Part of a small language model's weights.
Size: 8 layers, 2 heads of 128, MLP 1024 squared ReLU, vocabulary 2048, 7.35M parameters.
Architecture: rotary positions, no biases in attention or MLP, normalized queries and keys, capped logits.
Training: a variant of Adam for these matrices, 325M tokens, 9913 steps.
MLP neurons of a small language model. Each row is named by its layer, matrix (up: input weights; down: output weights) and neuron, and shows model dimensions 112-239. Each number is 128 + 32 x the weight over its row's rms, rounded and kept within 0 to 255.
After each neuron's rows, "fires before" lists the tokens most often just after its 100 highest values on Wikipedia text that the model never trained on; "fires on" lists the tokens most often at its 100 highest values on Wikipedia text that the model never trained on. A number after a token or word is its count.

L5.up552 [181 106 100  99  69 124 111 107 133 155 155 156 116 123 162 126  50  83 145  68  94 150 144 116  84 162 137 210 211 130 122 121 136 157 122 136 116 156 155 136 191 113 118  93 114  71 123 107 110 175  81 140  54 165 145 113 117 185  97 116 150 128 149 104  89 110 126 102 119  56 116 146 156 133 133 113  66 145 114 115  97 159 106 139 106 102  72 188 103 113 113 123 144 141 174 134 157 136 190 116  97 138 108 131  81 117 131 168 127 105 150 151  89 152 114 146 110 165 141 155 112 156 129 156 137 199 123 110]
L5.down552 [144 137 105  97 170 150 134 141 123 158 109  88 125 128 168 208 127 122 113  94 143 131 159  64 123 113  64 138 148 120  90 113 177  99 113 138 171 118 159 145  92 133 103 100 122 171  81 180 169  85 151 126 106 169 177 165 163 116 137  83 111  96 102 146 202 123 101 145 125  70 107 150 147 148 139 126 113 139 152 138 110 171 106 133 114 110 155  85 110 148 167  71 124 170  89 134 144 152 126 192 128 124 123 128  94 132  82 130 172 125 208 118 105 147 144 138 111  95 154 122 128  95 157 139  89 152 108 133]
fires before: "on" 18, "ig" 10, "es" 9, "der" 8, "ance" 6, "ts" 6
fires on: "ir" 24, "av" 18, "ur" 15, "est" 11, "ul" 6

L5.up86 [178 117 184  86 103 104 134 163 102 140 152 159 123 116 132 106 105 118 117 129 103 181 141 126 146 142 128 144 112 117 154 145 119  97 143  85 126 138  99 115 104 170 170 117 136 137 183  81 154 116 130 162  80 150 125 154 156 231  88 152  78 146 111 123 127 158 103  79  78 127  84 110 202 125  50  66 115 114  92 116  64  75  95 145 125 135 112 111 126 129  97 143  82 108 149 100  90 162 187  76 134 135  49 137 102 165 150 128 101 101 108 123 148 140 156 139 143 129 168  79 156 140  81  26 130  64 158 114]
L5.down86 [101  78  83 205 118 127  48 103 164 101 116  85 149 135 157 151 122  65 118 105 101 104 164 122  98 154  70 142 167 139 118  89 122  82  89 155 122 145 158 121 124  70 156 182  94 123 106 116 150 160 105  97 165 154 112  52 111  72 184 142  96 130 208 146 132  95 105 103 156  64 108 132 139 139 145 133 153 156 147 105 144 168 190 141 140 136 116 155 179 164 159 169 193 107  96 186 142 109  98 114 119 130  58  90 155 126 129 168 143  84 132  98 157 115 129 113 179 126 134 123 143  81  99 174 157 182 131 113]
fires before: "\n" 30, "," 22, " and" 17, "." 9, " (" 7
fires on: "er" 27, "ist" 21, "or" 12, " player" 5, "ician" 5, "her" 5

L5.up27 [197  96 156 143 103 138 133 141 142 137 169 107 160 170 180  74 181  90 139 100  75 122 114 146 132  90  89  89  87 103 104  95 191 115  81 121 106 204 183 144  89 167 125  85 123 155 121  84 103 117 146 112 149 120 130 120  93 173 139 172 121  92 139 182 119 111 111 164 120 140 142 107 153 117  58 157  69  88  80 149 108  83 106 144 131 132 100 146  90 104 102 204 119 133 141 140 135 127  89 165 102 121 164 140 158 122 124 184  90 122  87 178 101 158 183 158 123 141 137 115 142 143 114 135 149 105  87 111]
L5.down27 [106 107 122 122 154 147 136 137 156  69 146 126  92 186 141  94 135 131 164  52 176 155 116 174 167 160  81  86 152 128 151 141 154 120 143 134 105 115  94  84  71 137 154 129 197 137 156 160 157 175 120  81 166 151 184  94 147 107 107 117  83 143  91 124 193  94 122  97 180 140 116 159 108 104 113 145  80 139 123 112 176 148  72 149  89 119  91 206 128 191 115 115 101 108 123 138 144 142  94 158 117 117  72 110 148 150 121 169 204 116 126  59 106  92 121  89  81 118  97 126 119 136 126 154 181 139  85 114]
fires before: "\n" 16, " " 12, " C" 9, " S" 6, " Sc" 5, " L" 4
fires on: " |" 86, ";" 12

L5.up271 [141 101 157 131 143 124 129 167  78 116  86 181 108 110  98 110  26 110 120 137 135  94 120 142 164 109  99  81 133  71 121 142 158 142 110 115 140 111  95 205 168 131 128 115  83 114 149 101 125 117 164  91  35 121 176  98 150 122 172 126 168 152 140 174 167  89 135 119 174  95 204 130 110 113  95 145 188 124  95 140 155 145 157 173 172 173 138 127 126 102  93 166 117 157 142 157  82 168  97 158 102 153 148  86 108 143  84 143 105 111 125 132  92 134 178 151 140 171 124 118 155 145  79  75 117  55 103 147]
L5.down271 [139 149 147 112 107 118 163  41 117 119 155 172 166 161 140 150 148 127  90 151  96 133 178 116 124 165 135 138 116 165  51 193 128 110  80 136 116 162 144 134  84 104 116 155 185 139 159 129 132 120 119 119 107 167  80 135 130 117 114  83 140  79 163  66 161 147 159 107 125  84 103  96 170 120 106 127 127  61 160 117  97 107 104 112 154 129 156  79 177  41 167 157  92 109 115 119  56 201 172  89 183 139 109 119 124 122 106 134  95 102 161 167 131 133 118 133 115 162 110 160  73 220 109 157 116  91 129 181]
fires before: "|" 33, ":" 21, "-" 15
fires on: "\n" 48, ":" 5

L5.up751 [155  94 156  98 101 127 117 135  90  97 121 147 155 172 106 130  83  65 151 126 133 204 187 103 104  82 112 105 117  83 127 175 188 147 149  91 106 135 163 145  60 175 130  84 120  93 143 112 196 117 107 135 113 109 107  87 121 127 151 166  86 164 135 126 112 175 129 128 129  92 152 116  97 168 137 160 150 189  73 108 102 106 159  82 154 140 106 118 155 136  80 174 103 112 216 111 120 229 188 120 156 118  83 107 154 125  68 152 153 141 144 161 134 124 119 134  89 140 114  62 105 156 175  99 140 144 113 187]
L5.down751 [ 99 130 155 114 115 139 163   0 111 106 114 158 112 143 126 132 125 152 183 113 113  90 128 115 236 143 104 179 119 133 162 125 155 130 180 115 191 105 106 152 114 139 158 146  82  94 134 187 136 136  82 101 107 107 110 116 145 145 166 157  79 144 111  88  99 104  87  82 125  99 121 170 112 145 142 111 185 139 130 118 101 199 125 136 141 135 157 131 130 166 168 184  34  94 131 136 149 132 161 162 125 137 108  93 126  86 141  87 133 103 125 115 123 103 111 108 198  63 119 136 196 114 151 141 113 146 135 161]
fires before: "\n" 96
fires on: "\n" 87, "|" 5

L5.up967 [189  86 141  87 174 151 158 188 126 140 152 167  91 127 202 127  41  87 119 159 121 180 160 216 165 137 175 158 107 125  65 143 167 130 144 141 152 176 100 129 133  94 120 126 120 132  95 138 119 125 128 111  99 113  98  84 105  93 126 192 150 146 168 162 115 139  45 147 104  96 150  95 128 169 103 139  80  83 182  77  93 133 150 105  73  59 134 131 142 162 144 129 128  64 111  85 151 120 157 145 125 128  72 113 164 156 103 131 141 108 108  80  94 139 139 113 149 139  88 102 148  94 149  79 135 197 122 144]
L5.down967 [ 68  78 166 148 176  95 120 144  95 162  93  96 113 102 151 146 146  98 127 182 133 120  86 125 114 150 169 231  97 191 135 194 166  97 126 155 114 115 163 162 102 194 185 108 156 108 120  97  80 132 111 117 105 120 119 150 110 158  91 142 142  81 166 157 144 151 118 160 153 138  82 147 136 121 116 110 115 155 100 101 121 173 112 149  93  85 117 165 130 126 114 107 133  98 140 112 148 143 120 159 119 219 174 107  82 134 152  53 127 140 127 140  91 168 114 102  98 102 127  96 101 134  96  72  71 116 107 154]
fires before: "ia" 14, "ts" 11, "ina" 9, "ic" 6, "ak" 6, "y" 5
fires on: "p" 20, "ol" 13, "ot" 9, "adem" 9, "ov" 7

L5.up654 [167 141 144  71  87 127 103 141  96 173 188 129 106 157 144 134 120  96 134 103 113 164 137 123 132 112 102 112  72 170 122  95 164 139 173  83 104 175 145 159  85 145 117  89 104 150 107 111 149  93 147 159 118 189 171 134 103 109 109 116  92  75 175 142 141 170 135 100 117 184 175 157  89 151 122 104 114  72 108 120  81 144 206 129  95 151 125 220  82  82  83 219 106 123 130 135  95 178  78 124 169 133  93 139 100 138  51 136 157  71  90 166 142 109  74 165 152 131 134 158 149 113 104 119 124 133 120 112]
L5.down654 [122 108 127 122 121 119 125  12 129 115 130 135  98 141  94 117 122 122 147 118 164 118 172 129 181 175 106 108  60 160 106 142 151 114 136 117  61 127 162  99 148 116 112 189 157 115 142 158 114 163 147 135 122 154 137 121 100 128 113  69 110 100 172 120 105  83 144  72 127  60  73 141 119  91 185  66 167  93 101 137 126 124 106 127 190  80 191 114 129 104 111 155  77  82  89 123 155 125 136  93 150 183 111 113 120 126 155 125 131  87 136  82 126 153  88  60 182  96 115 155  72 166 139 129 139 127 136 147]
fires before: "\n" 31, " He" 8, "==" 6, "In" 4, "===" 4
fires on: "." 34, "\n" 30, "," 18, " ==" 6, "==" 6

L5.up119 [118  80 132 123  95 164 161 158 152 111 162 110 107  86 105 166 133  88 104 118  73 163 140 139 143 133 147 157  81 132  66 185 153 145 159 178 122 136 169 194 126 142 106 170 124 140 214 125 143 108 187 129  63  80  99 122 105 141 114  99 132 101 217 103  86 121 165 165 172 129 156 108 128 104 165 166 114 138 164 194  61 130 113 157 125 177 165 124 110 127  93 102 123  88 125 152 158 144 109 160 107 193 152 213 103 107  72 127 106 195 136 128 140 122  96 111  75 149 113 135  93 143  63  98 152 111 157 180]
L5.down119 [121 153 115 114  59 223 111 164 106 108 150  92  98  83 146 143 106 133  94  97 149 156 123 119 152 183  86 160 106 108 131  91 129 147 128 132 116 102 132 151 163 144 133 150  91 118 161  94 146 176 124 170 115 142 111  64 162  87 143 122 135 114 202 121 105  94 166 178 173 128  98 125 156 140  93 109  86 125  91 122  82 180 112 165 133 168 106 160 193 108 108 100 121 117  69 116 115 139 140 103 109 192  53 118 100  88 171 151 120 152 165 146 141 142 168 143 142  97  71 106  95 170 127 145 141 146 102 139]
fires before: " the" 44, " his" 5, " them" 5, " (" 5, " their" 4
fires on: " of" 75, " /" 5, " to" 4

L5.up596 [133  89 124 161 102 120 122 144 162 183 105 157 116 103 142 137 200 124 103 138  80 143 199  99 156 122 107 143 150 111  79 171 118 120 129  73 106 138 135 128 114 122 159 128  96 167 207 133 162 163 153  82  92 188 137 145  83 193 168 131 156  90 132  95 136 160 125 176  83 133 109 114 104 180 116 133 120 117  83 118 131 154 128 161 149 120 173  67 163  69 190 118 101 143 123 152 108 177 179 107 102 188 131 179 113 175 100 117 107  79 121  97 149 137 117  85 149 131 133 115 170 129 163 161 171 120 113 128]
L5.down596 [175 149 144 132 137  84 129 133  94 174  85  45  68 111 137  52 151 155 155 175 135 109  90 115 145  97 164 128 135 146 123 124 162 136 163 121 133 128 113 139 101 154 128 177 118 169 177 114 153 134  93 174  96 115 110 144 143 167 192 125 141 122 111  72 165 150  96 117 148  79 127 109 141 113 163  86 130 139 120 106 107 159  85  95 145 110 108 158  99 170 173  77  78 113  80 150 128 173 167  89 110 123  81 156 127 171 124  91 123 154 121 133 175  66 112  95  95 158   7 108 137 115  85 144 166 149 107 148]
fires before: "p" 13, "ive" 12, "pt" 9, "ion" 8, "in" 8, "es" 8
fires on: "us" 20, "om" 15, "ens" 11, "im" 10, "em" 10

L5.up945 [139 142 119 124 103 138 114 104 127 124 132 159 118 140 127 143  65 100 163 204 191 166 170  76 149 163 131 136  72 109  96 124 127 163 162  75 144 170 125 135 116 177 124 134 100 179  93 133 139 157 154 163  96  65 109 147 120 110 151 120  86 187 167 152  92 127 104 203 106 121 180  85  88 104  84 104  87 158 123  88 153 170 159 106 104 107  97 197 168  39 146 148 121  74 188 122 114 117 128 165 106 112 125 110 111 152 107 121 106 105  91 111 100 139  90 130  93 139 116 181 131 120 104 175 148 139 101 124]
L5.down945 [ 95 153 171 110  89 149 124  22 156 140 158  87  84 108 174 112 162 105 176 162 158  90 128 171 211 105 158 180 126  83 166 145 137 162  52 130 109 130 126 102 128 143 167  74 164 133  43 142  89 127  82 118 151 124 142 156 128 121 114 103 134  99 134  87 119 114 125 127  68 181 177 113 104 136 129 125 135 193 168 140 162 121 122 136 110 135 154 170 108 153 137 129 109 136 150 105 113 135 116 139  70 133 148 134  89 153 127 154 118 122 163 117  80 157 127 145 137  90 127 132 173 102 125 138 160 116 113 103]
fires before: "\n" 61, " " 6, " Q" 5, " 3" 4, " —" 4
fires on: " |" 100

L5.up461 [115 141 133 107  92 114  81 124 128 187 137 126 121 123 100 113 165 109 135 154  90 171 141 178 139  79  98  95 120 115 132 103 148 148  83 118 115 108  89 177 168  78 117 145 111 155 117 133 132 121 143 156 113 130 111 150 174 186 101 152 127 171  95  78 134 133 101 130 180 165 115 171 135 147  95 185  72 101 148 121 104 123  97 162 160 125 181 118 136 136  96 162 140 130  63 144 123 109 142  76 138 117  69 113 102 148 103  87 103  74  95 144 137 201 165 145 118 106 149 110 159 148 119 141 175 140 141 168]
L5.down461 [103 123 158 136  92 165 126 179 186  92 152 125  94 108 155  79 187  53 142  67 135 125 157 134 154 132 131  96 122 152 124 162 166  84 134 139 133 173 126 141  94 105 145 184 135 140 191 149  95 105 130 169 137 116 113 132  91 170 155 119 123 101 136 109 182 114 126 194  49 134  99 194 104  62 182 134 117 130 138 110 163 115  98 106 100  93  77 100 101  96 111 176 190  85 138 129 143 108  94  81  90  59 145 119 102  95  90 169 120 150 140 165 109 153 156  64 136 125 123 139  97 146  96 162 112 117 100 111]
fires before: "el" 20, "ation" 14, "ational" 7, "els" 5, "or" 4
fires on: "ov" 27, "ess" 14, "per" 10, "ig" 10, " success" 9, "u" 5

L5.up684 [142 113 116 151 135 167  64 142 104 165 149 184 172 166 146 100 137  97 147 137 141 126 148 150 162 124 171 159  84  90 136 134 157  99  64 108 118 183 145 109 159 130 131  82  93  91 153 144 171 152 107 187 140 183 126 114 174 119 119 170  95  72 116 104 179  77 109 147 139 146 113 129 138 114 103 139 136  99 128 180 139 105 132 137 116 144 139  77 107 110 122 101 129 199 197 141 180 100 116 102  98 208 136 139 159 128  99  93 161 117 148 119 145 148  67 115 114 153  84  63 105 137 150 120  65 102 105 203]
L5.down684 [149  71 129  95 145 181 159 201  79 131 141 147 141  87 132 140 148  90 196 118 137 124  73 154 129  87 145  85  79 194 134 132 141 124 167  88 105  81 138 201 138 111 132 157  92 173  97 185 149 107 148 162 130  95 125  52 137  94 124 136 132  68 182 106 139 152 227 159 101 149 129 105 162  92 148  97 105 123 142 152 119 171 181 142 114 103 173  82 134 134  71  98  98  74  62  64 109  92 158 122 123 185 117 192  89  95 138 129 115 101 165 120  95 109  98 125 107 161  97  89 107 136 165 113 169 177 133  99]
fires before: " " 16, "f" 14, "m" 10, " first" 8, "″" 6, "otes" 5
fires on: " |" 19, "b" 17, "r" 13, " –" 8, "w" 6, " v" 5

L5.up683 [127  82 181 152 142 160  89 156  92 153 107 108 169 122 114 117 128 108 173 190 107 175 119 147 132 117  94 110 178 117  36 127 167 120 164 190 122 161 172 134 131 127 147  49 118 171 164 163 114  66 142 107 128  74 104 194 113 131 128 102 120 180 114 141 166 158 142 139  85 107 124 126 107 142  86 175 109 115 142 171 144 164  77  78 120 110 192 158 134  90  76 105 131 127 155 164 130 155 147 127 142 112  80 207 143 114  94 161 117 184 137 107 161 162  98 157 129 142 147 106 113 134 134 124 127 132 138 172]
L5.down683 [ 87 162 128 144  93 105 141 147  79 150 184 137 101 171 126 152 111  77  92 192 152 136 144 161  84 124 107 130 139 166  98  95 121 110 156 128 144  78  74 167 129  85  89 160 146 130 144 144 109 132 102 122 129 145 182  90 129 138 195 118 137 147 190  99 127 138 135 104 159 121 119 167 133 134  74 137 132 156 130 102 187 204  72 147 112 135 137 136 107  65  88  79 134 134 119 119  83 107 136 101 129 123  54 175 131 102 190 142 142 107 176 116 170  93  97 130 112 116 114 124 107 194 102 159 154 175 150 156]
fires before: " the" 19, "ory" 10, "ing" 7, " his" 6, "or" 6, " them" 5
fires on: " of" 43, "rit" 13, "v" 8, "at" 6, "s" 5, "c" 4

L5.up767 [163 113 101 165 137 124 163 156 108 133 160 118 112  63 107  80 138 132 138 125  83  87 168 119 183 133  91 106 128 148 116 136 147 110  93 116 102 170 101 181 132 161 123 111 120 158  80 161 148 179 140 165 126 123 125 143  74 134 160 129 143 150 135 118 210 108 118  70  97 144 136 116  89 106  92 167 106 116 110 122 100 135 167 117 155 158 125 138  82 143  74 101 113 113 115 112 154 149  86 203 144 109 185 162  89 137  50 123 110 132  86 143 158 156  84 158 138 135  74 173 118 183 157  68 133 168 146 182]
L5.down767 [156  52 141 158 116 143 189 145 138  83 174 102  76 158 154 124  66  94 115 174 139  49  83 160 172 131 120 122 166 148 140 164 143 123 113  99 129 163 139 145 125 161 152  66 181  77  85 129  90 155 139 134 142 178 191 147 184 109  94 111 156  96 141 132 123  75 119 119 136 110 139 177 130 169 148  73 115 170 116 121 101  77 135 147 115  91 187 148 159  99 148  83 182 101 130 145 134  54 145 124 113 151 114 138 100 121 125 112 122 125  83 105 147 137 164  94 128  90 118 113 150 117 130  96 130  93 131 130]
fires before: " the" 24, "ith" 23, " his" 5, "rit" 5, "h" 4
fires on: " of" 46, "w" 39, " for" 4, " w" 4

L5.up531 [147 157  80 114 158 128 177 140 101 182 128 133 107 124 147 126 108 120 127 164 113 140 214 110  65 117 118  95 114 100 134 119 161 161 164  86  44 185 128  96  58 107 115 165 120 174 113 166 151  90 129  90  98 138  96 135 168 143 191 152  83 172 151 156 111 152 136 137  89  91 153 112 159 152 140 158 110  35 150 142  79 138 146 219  72 142 131 120  92  90 111 197 134 136 122 174 108  95 112  97 124 139  97 105  98 120 193  86 178 114 118 173 124 118 121 113 148 132 101  82  95 108 107 149 123 168  96 138]
L5.down531 [140  99 103 108 125 174 117  56  93  65 153 127 159 135 163 201  91  98 144 139 139  36 140 141 153 114 120 135 140 141 159 128 154  71 129 124 153 126  76 200 141 119 118  80 139  60 132 181 150 164  77 167 106 140 159 129 162  60 117 104 113 128 190 114  89 142 154  98 167 190 136 110 113  82 174 158 119 141 144 143 147 138 104 124 202  88  55 126 144 151 127 109 193 157 127 237 122 151  75 163 126 125 147 114 153  84 148 130  29 119 101 120 113 106 134 132 156 143 164 124 132 127  84 162 184 125 127 150]
fires before: "\n" 19, "," 15, "." 10, " (" 5, " and" 5
fires on: "ia" 20, "et" 12, " career" 10, "s" 6, "aly" 4, "ina" 4

L5.up436 [136 146 117 170 134 171 136 143 155 159 148 135  97 137 138 101  25 111 119 115  88 161 134 160 102 123 114 107 136 104 109 229 110 108 126 142 138 113 151  91 125 175 118 145 115 142  88 121 136 146 152 131 111 152 149 113 166 143 149 173  96 122 135 150 139 103 155 140 134 112  86 105 126 116 126 148 102 101 117 110 119 116 143 142 126 105 157 113 162 120 133 137  83 113 143  94 198 163  90 167 140  82 158 122 119 115 153 108 108 127 149 127 181 162 118 108 133 167 122 140 159 165 142  99 143 110 162 176]
L5.down436 [118 134 174 132 160  85 146 118 170 119 127 145 137 131 111  89 157  86 150 141  98 148 117 133 100 115 105 191 109 103 129 146 141 115 137 116 176 101 111 108  86 142 127 125 118 105 145 117 112  95 120 164  68 124 154 115 157 187 109  86 103 127  96 130 146 163 132 158 222 131  73  98 123 128 107 135 102 127  89 125 188 134 156 147  73 118 130  82 123 102 115 119 158 109 131  95 155  80 177 137  79  68 138 135 166  72  93 195 117 104 171 178 150 136 102  69  95 113 104 153 155 116 187 119  92 130 109 193]
fires before: "f" 14, "ol" 10, "m" 9, "oard" 7, "on" 5, "a" 5
fires on: "b" 56, "l" 9, "r" 9, "g" 7, "h" 4

L5.up672 [134 128 123 102  48 139 109 117 131 134 146 132 119 147 114 113 118 115 212 149 131 162 177 125 151 109 150 102 132  64 137 128 140 133  47 116 148 124 119 159 144 177 114 116 124 128  97  91 145 137  91 184 141 108 104 176 137 126 104 123 164 140 177  95 106 123 119 116  62 155 161  90 131 101  94 131  99 137 112  91 109  72 157 123  96 119 165 220  90 127 107 188 134 113 190 140 129 102  79 138 129 144 131 124  94 165  87  98 153 175  96 152 148 133 133 153  97 125 145 135 136 127 113 124 164  88 120 101]
L5.down672 [136 167 147 118  73 128 115   0 144 106 116  78  64  97 122 100 143 127 162 114 128 137 120 135 245 114 168 153 129 125 126 105 140 102  75 142 108 154 162 112 155  98 150 114 187 108 117 108  84 144 132  91 161 124 105 127 108 125 137 111 103 117 145 177 153 110 134  77 128 153 172 120 110 165 123 128 116 159 131 153 156 103 112 119 112 161 129 166 122 112 159 144 126 160 197 132 128 163  95 115  72 117 152 125 131 102 138 134 143 137 123 194 131 130 130 135 128 126 143 114 140  49 154 158 107 119 127 104]
fires before: "\n" 39, " " 8, " P" 4
fires on: " |" 90, ":" 8